Weights of a small transformer language model.
Architecture: rotary positions, untied embeddings, normalized queries and keys.
MLP neurons of a small language model. Each row is named by its layer, matrix (gate and up: input weights; down: output weights) and neuron, and shows model dimensions 32-223. Each number is 128 + 32 x the weight over its row's rms, rounded and kept within 0 to 255. Numbers have three digits each. A neuron's up and down rows have the sign that makes its largest values positive.
After each neuron's rows, "fires after" lists the tokens most often just before its 100 highest values on Wikipedia text that the model never trained on; "fires before" lists the tokens most often just after its 100 highest values on Wikipedia text that the model never trained on.

L9.gate27:103127224115134127103114161133178140082216195153138152125074181159114095107172113150136110104144106138100096108153146077145123090137148164150158153117123127108153092119138112170168101140140124186154138156076103105167134149118116099135145096137121069105107127144114130159119115143100149171143192112114131099132111135108108174034101093140146142089129180177143115126156147187093097147091121122140145165070070093088194213099112128119154075131108133087139117144080068133102089121108108156129132132111192115169084179141168130074135120164187121100097140138085127145088067138132154154
L9.up27:154145082120169132126120117122132110140075061158132118099128148135127159102118123148140117134113159148154165128206153145102153129140120147132177143136076090097078143134172108098109124084103167126131124084120089106108108154155090138111118120111105154091173136104140119029163158110122095073139098125139155151111149106122166085111132141083144119121129174135162094128114105084143134066138085188184115139103117156120110078174114177108137112126096129126167105125167180127124141152161146130151172119075178083157255074143091068139214110058081095177097147162138103122120121099150150105
L9.down27:127138139146129070119150115166097136150131116142153113089169195132095132157119122113161170121129081128119094100187174074180152061097170120147114165070110066156130113091164147161178097120147141175146136149180088076176140205156095148161070067163136111130105115148103123127110130097129126115147161093128124161119125126128109173104061120123144169092090118149148137142114199172163083128130153110167095147167124168120105169104132088102171062110105148132088134126101121106206124099142160123199117058127169121169105139182170100136129102072124186168113082105108169089097088085145119114
fires after: " May", " November", " December", " April", " August", " March"
fires before: ","

L8.gate388:160175136128095097138134115094076149098115108116107203186160185178095104131116117185144084106106176138114194133060168124099117143122140146082127049119122068176083105122178115151123151175182183146137125110082122073133138145122048104077142136178120138159122122130155140097173105143118055172161163098113126139124111116078170096177145128195137094109137120159118098157161107144142160146154113126129164145157126096115182126092122118099152145097116117098164131149181125151172082140129116099110206149108087084120118080129147090138115154153065143101087143095113166134119159182113085135
L8.up388:126209145112158109083137171087091167171119130185128145136104092110107149150085152128221109173149071125118108140138104134124186077090090109117168180129092138126155104118176144117152120092124162133125186139179118098119234105158177133103098105142151131137118223112091141124163187101088106119125189160101135135105106130092097089080128138147158229117149138122131133166147088067154128101136139127193115134163126142149153152139140099102166168144119114095114159097166142141112127178057118159115112138134104125137097126094070122136142056174192073041097129141142123087134118136156126161
L8.down388:210070110156127135113129150126191065108135152091163103126102155164154180097135148165156123121147154085082122123142145107155129161138104083165091179096122180151161157122132074084158197140106171115127162103131057131115129132137115125127155079108145142122112162167127148128131063112131094132140139142101140138131113147156137096087122143157133140148150143079134165088117114190141123143117171080130149131181125162074205127156120157191179140134181127151081147148107166113116110117110129016141081195140077170185133126159133071132138167120115142144083058148080163123128112127147127057
fires after: ".", "G", " G"
fires before: "%", " |", "-"

L2.gate116:119133163158131120106152161123121112124173185101172119106142132198097118130174117144169113112133084124070129171065138116064108108133142171130166164163024121111109099144155094122132094121137166089137080133142163113192058144167136109108117159092096091125197107101121148123110128103172160098170114138128096137108128104146135156124053120096138124089145134162100158173140116094138088146073198142129119119177158054171101117092161126104123126127149145110158137074173110154133156068077080136101120098080086103100041161144120126168131155151104177107106161160099104151166097190100169124
L2.up116:179062183120159107128158139155134110137128132145133151134119114141091160080147153126142081153101122112144139083132127130080093064132090141117149070127076081152115138157136111117154113032149146117157119061096206160188087146092111069085162122158106151133123097109135155120123179127151140170076083160128131167110078173183165112107172150088149151118150113122121144139103150133117156181103152128123132161138136106142086151113131170088070103166128129185216128109143114147105132102127115097115210079121067123100096107115163151148098091179162130127150087083110172122162102083137146132
L2.down116:105107178158190093182138171122074165125136170112116143134145140092110126145148142114130120152142116131119117142094113204159138068088157105149147167139085088179178102162148115145152130076128136037152127101136166152190105138128090076145137153121141166161127085093168119053098149103145140136113056109104089190141101127148148103144138132087106156114165094078116159183147100124090147174102123121063180124141105122147113131131129134147116106146125097142120079118150107199075116056105105089120185125119100151131109114086114148110151059166101129168167137136069167080110154093090138147
fires after: " |", "|", ",", " September", "-", " August"
fires before: " |", "|", "er", "ct", " –"

L8.gate72:166130158091098112138106122097123160102154110124127153125124124146084180107208077137100107158137142080116155153117145135091104144115138158187140115164177147142090128130098133185106133171083110154124138123200135123131168100128168123088163161202164126117160139104076110117116104158127149094072164134120081109119133140169123132133050130153121139160144093098111102174195097106072123102072162117131140085132155118151157131081134118183090120093151182163132103062158087122064136172108160159121162182098156142177174147081190139145085118155129098137127152049131129116175120180139160104
L8.up72:112129146148107182114105121179138111143174069100192098146158130098148148091120115168102154136087074165113134149155122148089129164113092231090123135146162169140067115177114096125097096163167111091093174150129085120165090158134127093116166159171116144107157100122157119163061068114103215152110131121141077150086109161115125147136133117139075125142145126091118135189121137164137170173106127160129082153112167091114118174143120153151208114122185145105194138066113091122112112146150138161140078137084111144116148125211159111095127081106092133123143183121108093061113140176100126097
L8.down72:152138141171144138152160126104162132162113099062115145118124127123164094082138130120110071102155123110164107172115120185093172151120140124207072095113089164104081131120131096181134114200158189094140117133094125125162124081142175103180110141099151088074135062162133175121071131126110122133112099115172116144145126104096171076083168139071120140130134096155151139140140130106113081165127073125084143067143171111093141110153108104109117151151077090121089040169097096045118109132162117128098172105082106105128150150149114104067164182051111089077106100135144159105194105125145113083
fires after: ".", " in", "st", "in"
fires before: "\n", "re", "ri", "ute"

L8.gate59:109086232134115061115146116123150110123165090151135162139140148143062122125133122190126099126165112117115159092132173171138124131125143099144097187151128072130137137063130134145202146093156109147168160121158177149108108203151093080090126124077140102096139128163106130151187098159141120094142132130167164163159140140096176139110107135154195146101171139109154119126113107124095111135118198126108128231119184156122114170120096157120138113116113087124167115114122091159147124076103119166108083144079121119128020132174118130137164128135140144127146155203126133084129104120197158098
L8.up59:137092099189155122063163134149139100110141191132120138105112115075094135138144127106148138148123129075121131088147134113135140146130165057105072158170119145055079144105145146136133160136122045142124149088171142125133097096057135111124143095156088139067123163114138146076099166121110158133121108124114119141162097159101152090081119179083149109147108166120106082172138160154125168162119119131136160120165071183182087143083112144124178140093159142099166091161119109089150133167119168137169165086131114111150155126183148156124131116112131116221170110101140138114112106169121121192
L8.down59:090113068099160116157133156098121120127128129134179203063126123124193092135105085142129155126089141102173099111101073133177084132119137146084127171101126091115144086143106103134152181151154128128141153110179135132095089125138137055127151062140103120128114105089107100140085125177130128159092154140148112166115158172118101130117184135100133147108138142071127112139092119134163098099146153125109110175097163162139118111162128075154089047138085120127121152123174189024070120115097154147076152119141130143141148106118181086020111138075188124165084148157173085133105131133092171138
fires after: "R", "S", "A", "O", "I", "N"
fires before: " |", "B", ")", " 1", " 2"

L6.gate380:106140114158148109204229154159120119101129088148132094145143148137172125183145108092127100163092145105095133111130134112066110097128139159143110157158167084142145130166141094137144157165106091116065149181155163129106093153037075135140115099134102154116150143091145141145146150114165090120101101142131181141066127071066175066128158087127123105082141118120166103126148118104080079095149134122165129125104115130112115170171036143173145109082111097096153181143154123168175142144075110137158094144184109116174113093179120130126145121131139140107131147125164147137126182130121132144
L6.up380:128108201118131142139143090132067107163110106062149152113179075176153067065157146166145163082153132152076154119146125116152158128110126106132164181112151153052072110048134140122091107123163151189146093116121187111164104122175095097143076191112177159142111162147129150161161133108143105116118125132112099134120049111120151110093174091139110150125124186163137128028116152161091126183135159118106151090125084129154197128096115084161150091098162148151193060124101103152176114144115154114125133103122176124112158100138149163122164121118063162117077169194120123102083150146110151081
L6.down380:119127078100157145102185163098110112146185093120127126150075131105122138161128091114186150145142144087137141146144135105121188085125112107128107120113176154132187191153050138088162167064118069116060171148134094191125100114123127069155127121167146144159153090105125117115123129171139165075089156142135118205077148104119154169100146134181116140129103081113163104153094159109104111099166085154149145147101103170109125117111129156107089149151120104086141176110137115248168195056122144145163107149135196065098045144125143105106110156156125149128145149128139157178126128067112102124
fires after: " ", ":"
fires before: " |", "–", " m"

L6.gate532:133085119149193161145147148149082164180166136130109094136085142085116196158152085140152110142116095136126106153066119114114172141159171115128129152137171146130113154105127150134116067094100150144141159108144094067096086133143126138140154148135100146132106178049154105126135133126080181144088119127080181140107149071073063140182127095071131123157116132092154105155133157153079095124152139152148113173116123166146141136077191110153129124087084185106129142165118219133116199118152148128143125127108116168149128143099086132100202138070089122111102137162059092098165119137147106154
L6.up532:064162148106160122123120100101108115126153127080116119146068175114128127156135141151194051143081158177050103190109168141057143113137140129098130124176160176172152163129167140149106128202133150164105099143143137115137214104057127117124139129097117119179148151074144130149093133169054152069134138112087118164141124073139078146158118154146143143132091149104172085168143138190195175148122127211118115109084139161136103113110142131094079160117117189091112083104095148150139178124170133125123188113087106132155120146115099101140144132154117107130117105123069162108153159104122139135
L6.down532:155139156132118183154149131178115144188134118128193164113125152075104177147127149111160164144139095155112094120103134126117156111193108136169141144098126133093096184117114167151073054102102136116088114129117151119184083126167082093139085168135185099171152090099107142105093149141167187115092173099136077118122135099095123129222181075087087098130094110151140155111157149128107039097091113060160139137084146140156086171133178122145111135083135073142100199136157103152134096133131064179135113085118093184169144130128117145151142152098093143093119125131080067118179065123128102101
fires after: ".", "s"
fires before: "\n"

L6.gate50:200120154131124103097158070049075144113165113153110145155157111149136095150133077140151076134151174121112090117118156132099107110209137142123090081159098079116074142097161138137097127158098146163166110161176170119132156120159143100109151157105136077108084159128102090091156084151154174131163090117095130205150067077139152116159079098156124090136098135135138098136209069112172132178146215111101108122132192158124104148146106128115066137114134139150118126158158114105139106093160114111106124089164129149101125125162137106171106187112147130115091112111148081107127164171078110182
L6.up50:087122163085078060133104121097112103063118126090065043064123103126099130131172144090123111079132143091101170112113126137149140101119129149174162100135173127160115134078099109097095154086116110144177117181123171096111127098145153116115086167151130146077120173109124122118138077093152207083142060157137175129150072100108181144126061100145149154120118136132148135129097170157129122169145162142115161151121107129099096087135154081077112168078104121102128112137094128174116126169162136086110109143107131123093164153183188121135132126131116093094168102101098165179087093106119162160
L6.down50:126098116124163097132126128158134149095147126146152119119123145123123188114153048142125112133160194138154093116095127119152146164116153083125090123104109079110085169143089124130149142082090141116089129149125166117127140128069105140129127174076109083202071121095073136144085119134130138134116089138147138076086079123074124120173076135105090102092152100163153111063116124081187148161179140116148033153109149111147115106157122124155126166088133131148135161104149084000154133131176097098092106167160152157143137146164101143152091129134155124115095129144177116136129125137114150126
fires after: "\n", "==", "===", " ==", "."
fires before: "\n", "The", "-", "---|---|---|---|", "ant", "l"

L4.gate250:111146115100112127174109106122178153104119133102094089160125172150150137173143100090183068177057103151139108118122077110126105099135105184127122165200123104132058108107114131167087111101072181132073138085116118128139080140099097078100170136103097118116153174093152126104129123128141144084188166130101115128094144109159096117178158095131127098155166159152070164146198147133178121141158111205099176128106052075143182146082141115178121135127151133053110155087030079119143174139149134184139129140129093155092113123154084039169128142115081116163105108103089114132150167164117139208
L4.up250:162062083133085106150083235136106072128153122110098136128059144089162106120127103087140140155087116124135203077119161162140073115135124094180146128171101113149122135138151106098165118144093100086109119115134196086134189200140105154172145154102065154143075138117104117104098131088147168087133142101179124116133119054149060172108102142101139057128107142166132151197088101111163114119111109118120117123087115160114112073107128099127104086097097125114163105165132192159128123141158113116136105139085144141195103086059190165090121102124121131127134125108111177069166114115126134141
L4.down250:092171141122146184081158067126142120162117142150210126181157119218077138116079057179152145133162141166141126113103087050087149129122149130143167092083123148155113168103153189151086123111081166114113122113109126088152110111158102116118099132119113134156056107095096149114135091136111151122183126123110097195119111146120113086147134102131155133075120109103086138147139160147113155104121174160035117102170119144122146181171132102120173096108180134161134158151157167176142110119165182175089163093089119108106090093161085141162122137095201099146084123127166062097120090168115150084
fires after: ".", " ", " career", " life", "n"
fires before: "\n", "-", "s", " mi"

L2.gate216:195128109107124125141136163107140127164113107112133158150134128142086103102185171106105116097117111101061165145119132100118195121139175063165113146110152181176138110088121183114113142049117071050107177146132116108060153067110082108119090089155117114147119118113128038115093095095149061127171112146137145145106158155127117136121091122183143126147126111134077095156108151077132153147074118081187161195113121174142133130141102101176164177137145174099131157097105128149133177080164127128151171110172139125131109163154140070168178140134111166181093126161143140167098124133141143078
L2.up216:083142095111129132107108149126123163134128147104130134177090118125127127133119131138129113210129168078147188145164178136202124042150104180161125144115113134113173097140127153161131121209103122179125139189168062127140107120118160163148082125180205095129150166124105160148143137127126107180150149146130152147106128104198113149127151096155072079130149089099116147119143129081159070113120126089142102150093158171134157165147091115116159100186123113142125129152087126094149102163174153129173127103107057098166101152110168122108203103159134125069186108138164133148103044088136144088
L2.down216:109138119128088125141151093094084136056160107099165143070155159100157113112105119165150132147098130117136181160078121223128123104150121131108144117122114180118143132120156151101162159147132160168159085174123113175091108108082087068108111160148151093117130139143118137133127160171105178096112092135157169149136115117190158092170111075075095076073198066146134207166123081167127153170132089150142092085137099156130140152099164146131111065145125119173082153153119052034120129177100146136156134102120084069142148088069176072147149115138132088140158108130137141112067122086136110166
fires after: " 19", " 18", " ", " 17"
fires before: ",", ".", " ==", "s", " and"

L2.gate440:174066156175108171127124136151170141149152120124175137122108102131146142166087152125117163099199132137147154110100083143160152150145133112122184172125136125065101172082125090137136055090129100143105147100117125099152129158145150120132138100166135085152150131052093141202169105127129111148105118154155128130134146147180008106114162149152187133190155194118105099192092146155188141118125137102110085122100168137156140148095136143139136114119106133145162113159136125152181104197107188138111133108066130107151161124051185180125150076122078138150175093182129112040112140123156103132
L2.up440:116127203158159161099166132192162093133173142163152059172085159086163121148123149159099119092155106177133155083098137105162134145126179117130164113148153166105117198102106158189139108117133119185124139086113116138124098166151120076092096139112117103164172128097098143152200131108120110118091185131131137167164133146189090111124132154151113179191089132116112093181126080117129161119112134090116096110093104074213090043093176127124153101099108096162141122146145118174186164106142122106160119116139143172112095138080175133114146103155080104085166119188106169029113128135134124068
L2.down440:190070191125120138123103151086144142172097147112097124141158109139093137140123103114143187143128117109085094172118159162125145179140102120168150126111098142150127120159124102103113135156161148117140048144080130095140170131139140135115082134111144129136090151101146123117086159101153149125118125126203113175113145155064089121150105123122107148149102104175138118101081124126097108113147149132132159150188154156125172179155167157185111143086164141121101138157115123000135124157090101168141151141183061127145170165114135110137135125112191139135115153141143154152171084123132119116
fires after: "\n", "°", " =", ")"
fires before: " ", "\n", "-", " Time", "or"

L2.gate365:138135106135169147110150162142142069133141126111081126124151161168122169183135108131111141064161164147156142113162130104120129097109073101130146136130111106129101125143143126176130119180084114169137131119124122106127166082152136146166159158093138091142158129122119085166083204134100092075104134061121135161143098166163144152110093106188096085157121084126110114176110085176079153185130077159126096130063130130080129136086121115124131126087116071131153179088151131128123116119209133144183112198122126184089087070098173051133102109156066162107157097115167164138106135033134113218
L2.up365:148168134168104115113097092160150096194131167143138143140107153089124155155098168106084167071127127119129132048090086111189131096121086135172156129108102093087102047093153134139153170187131056150138116162091158100170110121112176199116142101061111132149129175115152142119113103116180198144145132115146195108136151147147117158123112105167151132148077128118161151118112179124112103110096129043134122197119155124074086103196147152188177102044152086092122126175117109130144138164135146148097107063098163084076160106083128145089153121143201124093128123139141136093074126129109102095
L2.down365:127179158131135117116171117095154210136117065070085127168185103126131138110186191135122139114174169166120093124114193195129121112110157103123123141072123175136109099137109100104107188108108163140070158091143127167103082172140107126095157118125100044081141121125115166080156124083138151159119131134068109170136149141140121110114130131087105119151212126106090151139045139176161190095096146135082144139111162162135135143132114122090122152137138161132154083174172156086137133115102139140169110102143131177089124199175143132154138109118149042163197131081103144170133162086080051145
fires after: " =", "C", " player"
fires before: "\n", "born", "T"

L6.gate435:130085159083166188119147173087130085118160162174123152154216160149073136136175160129145153122116122110156110098140169132140111163133140211138103143109120152166174181173182146128178111103118098087106158098146123104120087139140124088106117055147141083130155160150138125066147188130112132145083136127047097237144123133126150096137153150118102118162110104106109078147150171127138106108076049114091139219121037153068069157163180079125144123100166189096140174107062129102095150118111157131130136159165104115166108111080105127120117091164130128160112120110148113132142132115124166135
L6.up435:142165128130123179036084141118110114124130121130156119096131106141100130180147109144182159071157108131071142097128163072149169143076136141170107167156122080104130022056141132122152106130147145126100117150170110092146142157126119151149142076072140103135186133096062127144119074102122176105113138116160144099126154075086097145147138104081120131135113075117177139176167083070132126127112160196126113108117146139089155147155105082044167101144154134077148143154124112132149159136141110110111145122117122130154134167107097098136203206119124144143123182108164117064140076180131111125
L6.down435:166087108142138150146113169158122167128165149138108131197163138139144110140115152170131130117079139111201096132143108239149118196127156114113121121118159201096137198178166184069149146081107109135115112095119094112126115142111120099128169163071134096159129150122098172067160182131113116140076128185116145185084138152115100135150150106140132085128121124093098129122080183143101161125085057087135126171132089119141090139135222203133129134030103135129124144118089124078121132127101116167165117132144049111179160098112150150138162097149093175140163159184106078142086171106153144161
fires after: " 19", " 18", " in", " 17"
fires before: ",", ".", " he", " and"

L6.gate222:057181148059140084109062125088109117136106120166139143119123091138083120087119093125103128103139081141115154134145135123060156122118108156181129119173108157130143043155107124087122119116090177154116140110126083146125110161133132109170147133144136078116200118154101184158147173142162170116175103124122127076147118076115161130116183142179154156098135109162074173108168163136103132113099106125171123160088080112100167053111087133103130046094183144128171201131123134131117134186119197137137120105187081111144179132079178066174097101096115131079102123096091104144131165086171181128
L6.up222:118122162157214151115207145166131124138102150138177178092105114151143128139069136147146128145188112133104107137082114135108080129100110141141140102095146119108086154140196092150136116132122054111081143065163139106092127175140124160169111052134147104097154131130205115129154174110117149156151143203150185124191161150158104154082064158122120148129117100135193144061113134117113128128101145101099153089173115119173136128079119108234148183136160094161120133127177031141150082115132142108118133133111061110145099069136197172140132140132161152107110093103140128124122133122086114098
L6.down222:093173112128162054157107158100116111129113129188125150068133131122119103139159201117190107176133102142128133135162143183078133102129121148122138103148189158062143114131092106245180191112118122151092090144068116072077146156161133095069105061150107127179150111098150147125087153132132129175139093134130150099123119096134095094118117139120090109100113231123127149088171187102070108075123142112156101149064133066134091106110074073146130145133130114072165122129165072139135128124196115072125139101152164124120137142172107096148142135107100152099144153069092126095093131098102153165
fires after: " |", " "
fires before: " |", ".", "–", ";"

L8.gate341:134125211158100110054157165088128163124162138142140164121115235097144131114169141132126098146078167086115106145075156149141153145169099111149128157098120150158117079109135149070159144082181128125164078127124062106124109155091149043071135079139117106164132126137180107141139088134163111104079211119128108099167070089117190192139184150172160151070149108123142099091130116112162101185137143143117150175141075165128132137136112122089101152128147096139151147074120104148147119146120140081148094134123138126145057121132101097137120117106141166150069123104096131126104174208178137135
L8.up341:133151121125159152157111150095140118135100108169153131141065079113145125148145107099084093149033087134114071102163100169092144119061160138119095152158145099119115184164139076131152125156172130155136125122115137073096102081100111138141159083129157090112165116115156164122085083201112132104079149030133188133167131159133132063116116164081145121140094113121143067121116157146104124081140150096100076125134144072137123104071121133128150137140154149117176142122136161077071146161149155115184094084086058131133129144100125120133086138104164165109130145072179144102060111145175150121
L8.down341:112162156151102146118115124132110182061142078097208122110110097151119092111148097140140151146170111117176090103148167107192170151127156118082129110088132139163083140137119176139107103111139099096111114147181157152117140149095106132156164094114126050120139160093161143085118063084168086125150153148145101040109116098130128113097179122151072120128138071091100094122105182063168129120113146113124169126148161115084077121126100058066114138094135134138161141105164147114127122102119121134092097060183113162110136096167152166123148118105161066079154161060117109091157120181110103131
fires after: " |", ";", "==", " the", "al"
fires before: " |", "al", ";", "ar", "."

L2.gate224:148090146129070156130126138101094127113095118132180153129140121128131079090078137213098069153185139077134161127129161110176102137189079107155099136162110101114132165070162113094151113082162117117114138115138152110113106147158126161113097117111081121113096114180125121134135087134136184166101105142130170098138113164054140189196109089138146107140189111123156141143096117096121126120132171078148085193086142101129122137090139172110145142169175085062117058138127065139106090102122153124179142121078162058178075101120200117172086174162125121154153108103114157126072085148129150088
L2.up224:113141115170118117125129118107171066153186157123097130081084181110143129092147131185150118144073084098106042114084124122176089070141128105117167218120148125147166162127162100141149103153146123123118069146140097131117098105065145174113132104088180136101086143154124146072124097143179116127165124139110148106120133086106157111119196152082129114128138110126218156162129142084123113131164164134115149113109206138141181155099131132175112153199143109102120088154142144159212134133166128098112045122141170072141157119157133197116124078120201129066175133096139063135146130095170148121
L2.down224:131137205120113178067100154136137114093145116136152087144053165051155098119142175115153132129122132107179088065131120044140143159182064094079133106095126102091130148161090088146194121177149123203135112131145073101143101096161147144100167117117147086108121107111090196109135080156107174136130103130159138080127114063128115145136104105126075141133082107149122113113148124102104087099114123118113158108118157129133189161122189116182059137150146153109112183140096100064170183148111135163125122080157110102144122148146142142126085174127055129080080150116148155147087194142160163141
fires after: "O", " |", "N", "U", "E", "F"
fires before: " |", ")", " 1", "C"

L6.gate439:124101122119112169137114139119114148139169075138099206092194128129112160122213120103169112108098135044189075107118158119112184074128146119145091149174089162119127094105093143128136111081121229153190112120198132056160126136116156114128151134141128103144187113120099168105111120162064144140126095063115102107163157155205204111121111146127103099109104083182121113114110149152117148121141131133162146142168108107120117083157166097130105139149174175153126136155119169152121128145099104157107153091153120088217113138056166080186119181086094114097135142113115120095117120110117114168
L6.up439:151074117131070135126083112129124102089141146109114096109154217121125092100109138108128126101119118139121103149124149134116134117124084126124127166110093062195167148113170104177219032093057066150118116124142067102157100081108067121122090131150135095092106148148151104095099171108140113185172088119112083183115123136131139121094128105102122130074149105144145117138160086117175112148169106102091116182086082141114104114091109138132134069066126083133155179081112092152145147129089141164102111112104088078165107106118149051146153174172060114094095062168107140143153096109078137089
L6.down439:135138144143151144151091156109153120125162145104121127156202156133202168112090082142138122123121136094171125098181117176117165150157113126086113173066120106095130139215117126154153103104109156129117117111130114117154118147121155097113107122100133121153079121146097126104200154136158118120145137088098065110112151182179084058149134043115126109146133151159121122114137184128117129140156089136164086169103102121101107144081136072110163092103135152112139192173069120087173108102141087154168078057115137161173063203088178126159177151106113119100149131150142124090135142116129056091
fires after: " 19", " In", " 18", "In", " July"
fires before: ",", " he", " to"

L6.gate187:075106159099086136104117155126080140144151089150102092133120138123093143178206129172164128139100197162132158117131197093129135129111144141143183130156125121135090114122131109211127129169075148170162127141161130105129127155127182153091102119088118103141111140075132144072161125189146138146099127108146111146157205149120104015153077132170136110152157065117162072149112072166093080175091155123162130154087128117143134124170146150108117193093092107109090136184151126120146097080160147122117123156124156090149129189131117130135167143114135106079151065090077103121150056138112172135
L6.up187:097088116119103126157141137145088130094098118118075086032072133163173165106157121142157142109139098140139129151118093142119051138156114131061191104134125093125118093183135093111177122112112139185165075050171080110146163151115136118118071166152112115077147102109116123147101135126110097175166160115143184155059067113131149170141097191150148146119125117114134146106089181148095175168109148144108155148149134194138056157109083125135152113090164187108146124057105126146153096200144071079124130133120139125103142173183136066125056124140086092122146174122074144107135154074149125133
L6.down187:066135110092098073130140147176140153148140119118137135088092176137148180216101124136152146074128167059147155169111145255143073121189105137188191136118128108137121122119086127160189121113071146161162083123143083112118124161163139079109076144202116105120130139148129127136145087165168172120106152158167138211133085169082132126108108116177082076090156090160131122114147157140091117207104161149126146047091131188113132099156094104119115101167156122141141134129146114066165129149074140067145141132110139109122148156130123114137096139118112160171181087123114161140090139102153149154
fires after: ".", " ="
fires before: "\n"

L4.gate214:146123139131105089097092143138134090151090136124095150111109157064068172108050114166213116043142124138148124145169137159092128129110089222172152144176113111176061094097141090090121127119144121145157121081079142111118169172208092135102151155086141108097073124141194121156120172113129103084127163107146118115175136054089101135117073105107105162130120117213163143146149198144101146148152102193123079107128090094134179152134151099107181147123120128105131108155105110140101105127133190158151102108161146068143106113103149056158179129126150087101151111118156141178112111129105191166
L4.up214:106092099155108163213112113057103105202152135126059141138112063133106121142131083192081079152147152032134125164200118120131127170187126125091120128167162165078119136153103124114123124148107119087133182124145118174101096180169136162079118115134079165129130196136110099165111094129166133144134167112136131125139125090157177138069156110095151124134163119123137134126131119119079151124111064123118108179127155152159132109114127122136119086122106169229196171158134150161121140120196140097183160132138096097119098113139124130116118083145126169108124196094207130135127112078135155082
L4.down214:136152193142090154201110138149137115106138163125124173108117093155141138094137109116083149166152094152163180141119048137123131134109059175110098107147075126117130102168121142106126146120170080138141146141148062116124169101086117099136159122106136147089134140107085073169140141155080125121107140114152144113141122146179093158104144115122178092156116122128152082073154207094112094026170122185132135108093227115123157100091139107140134147149121151110144127109159140163177079148081136070137079215163100090187150120104126138165169157110141121146126071138099122101105157160165116167
fires after: " ", " |", " cl"
fires before: " |", ".", "s", ","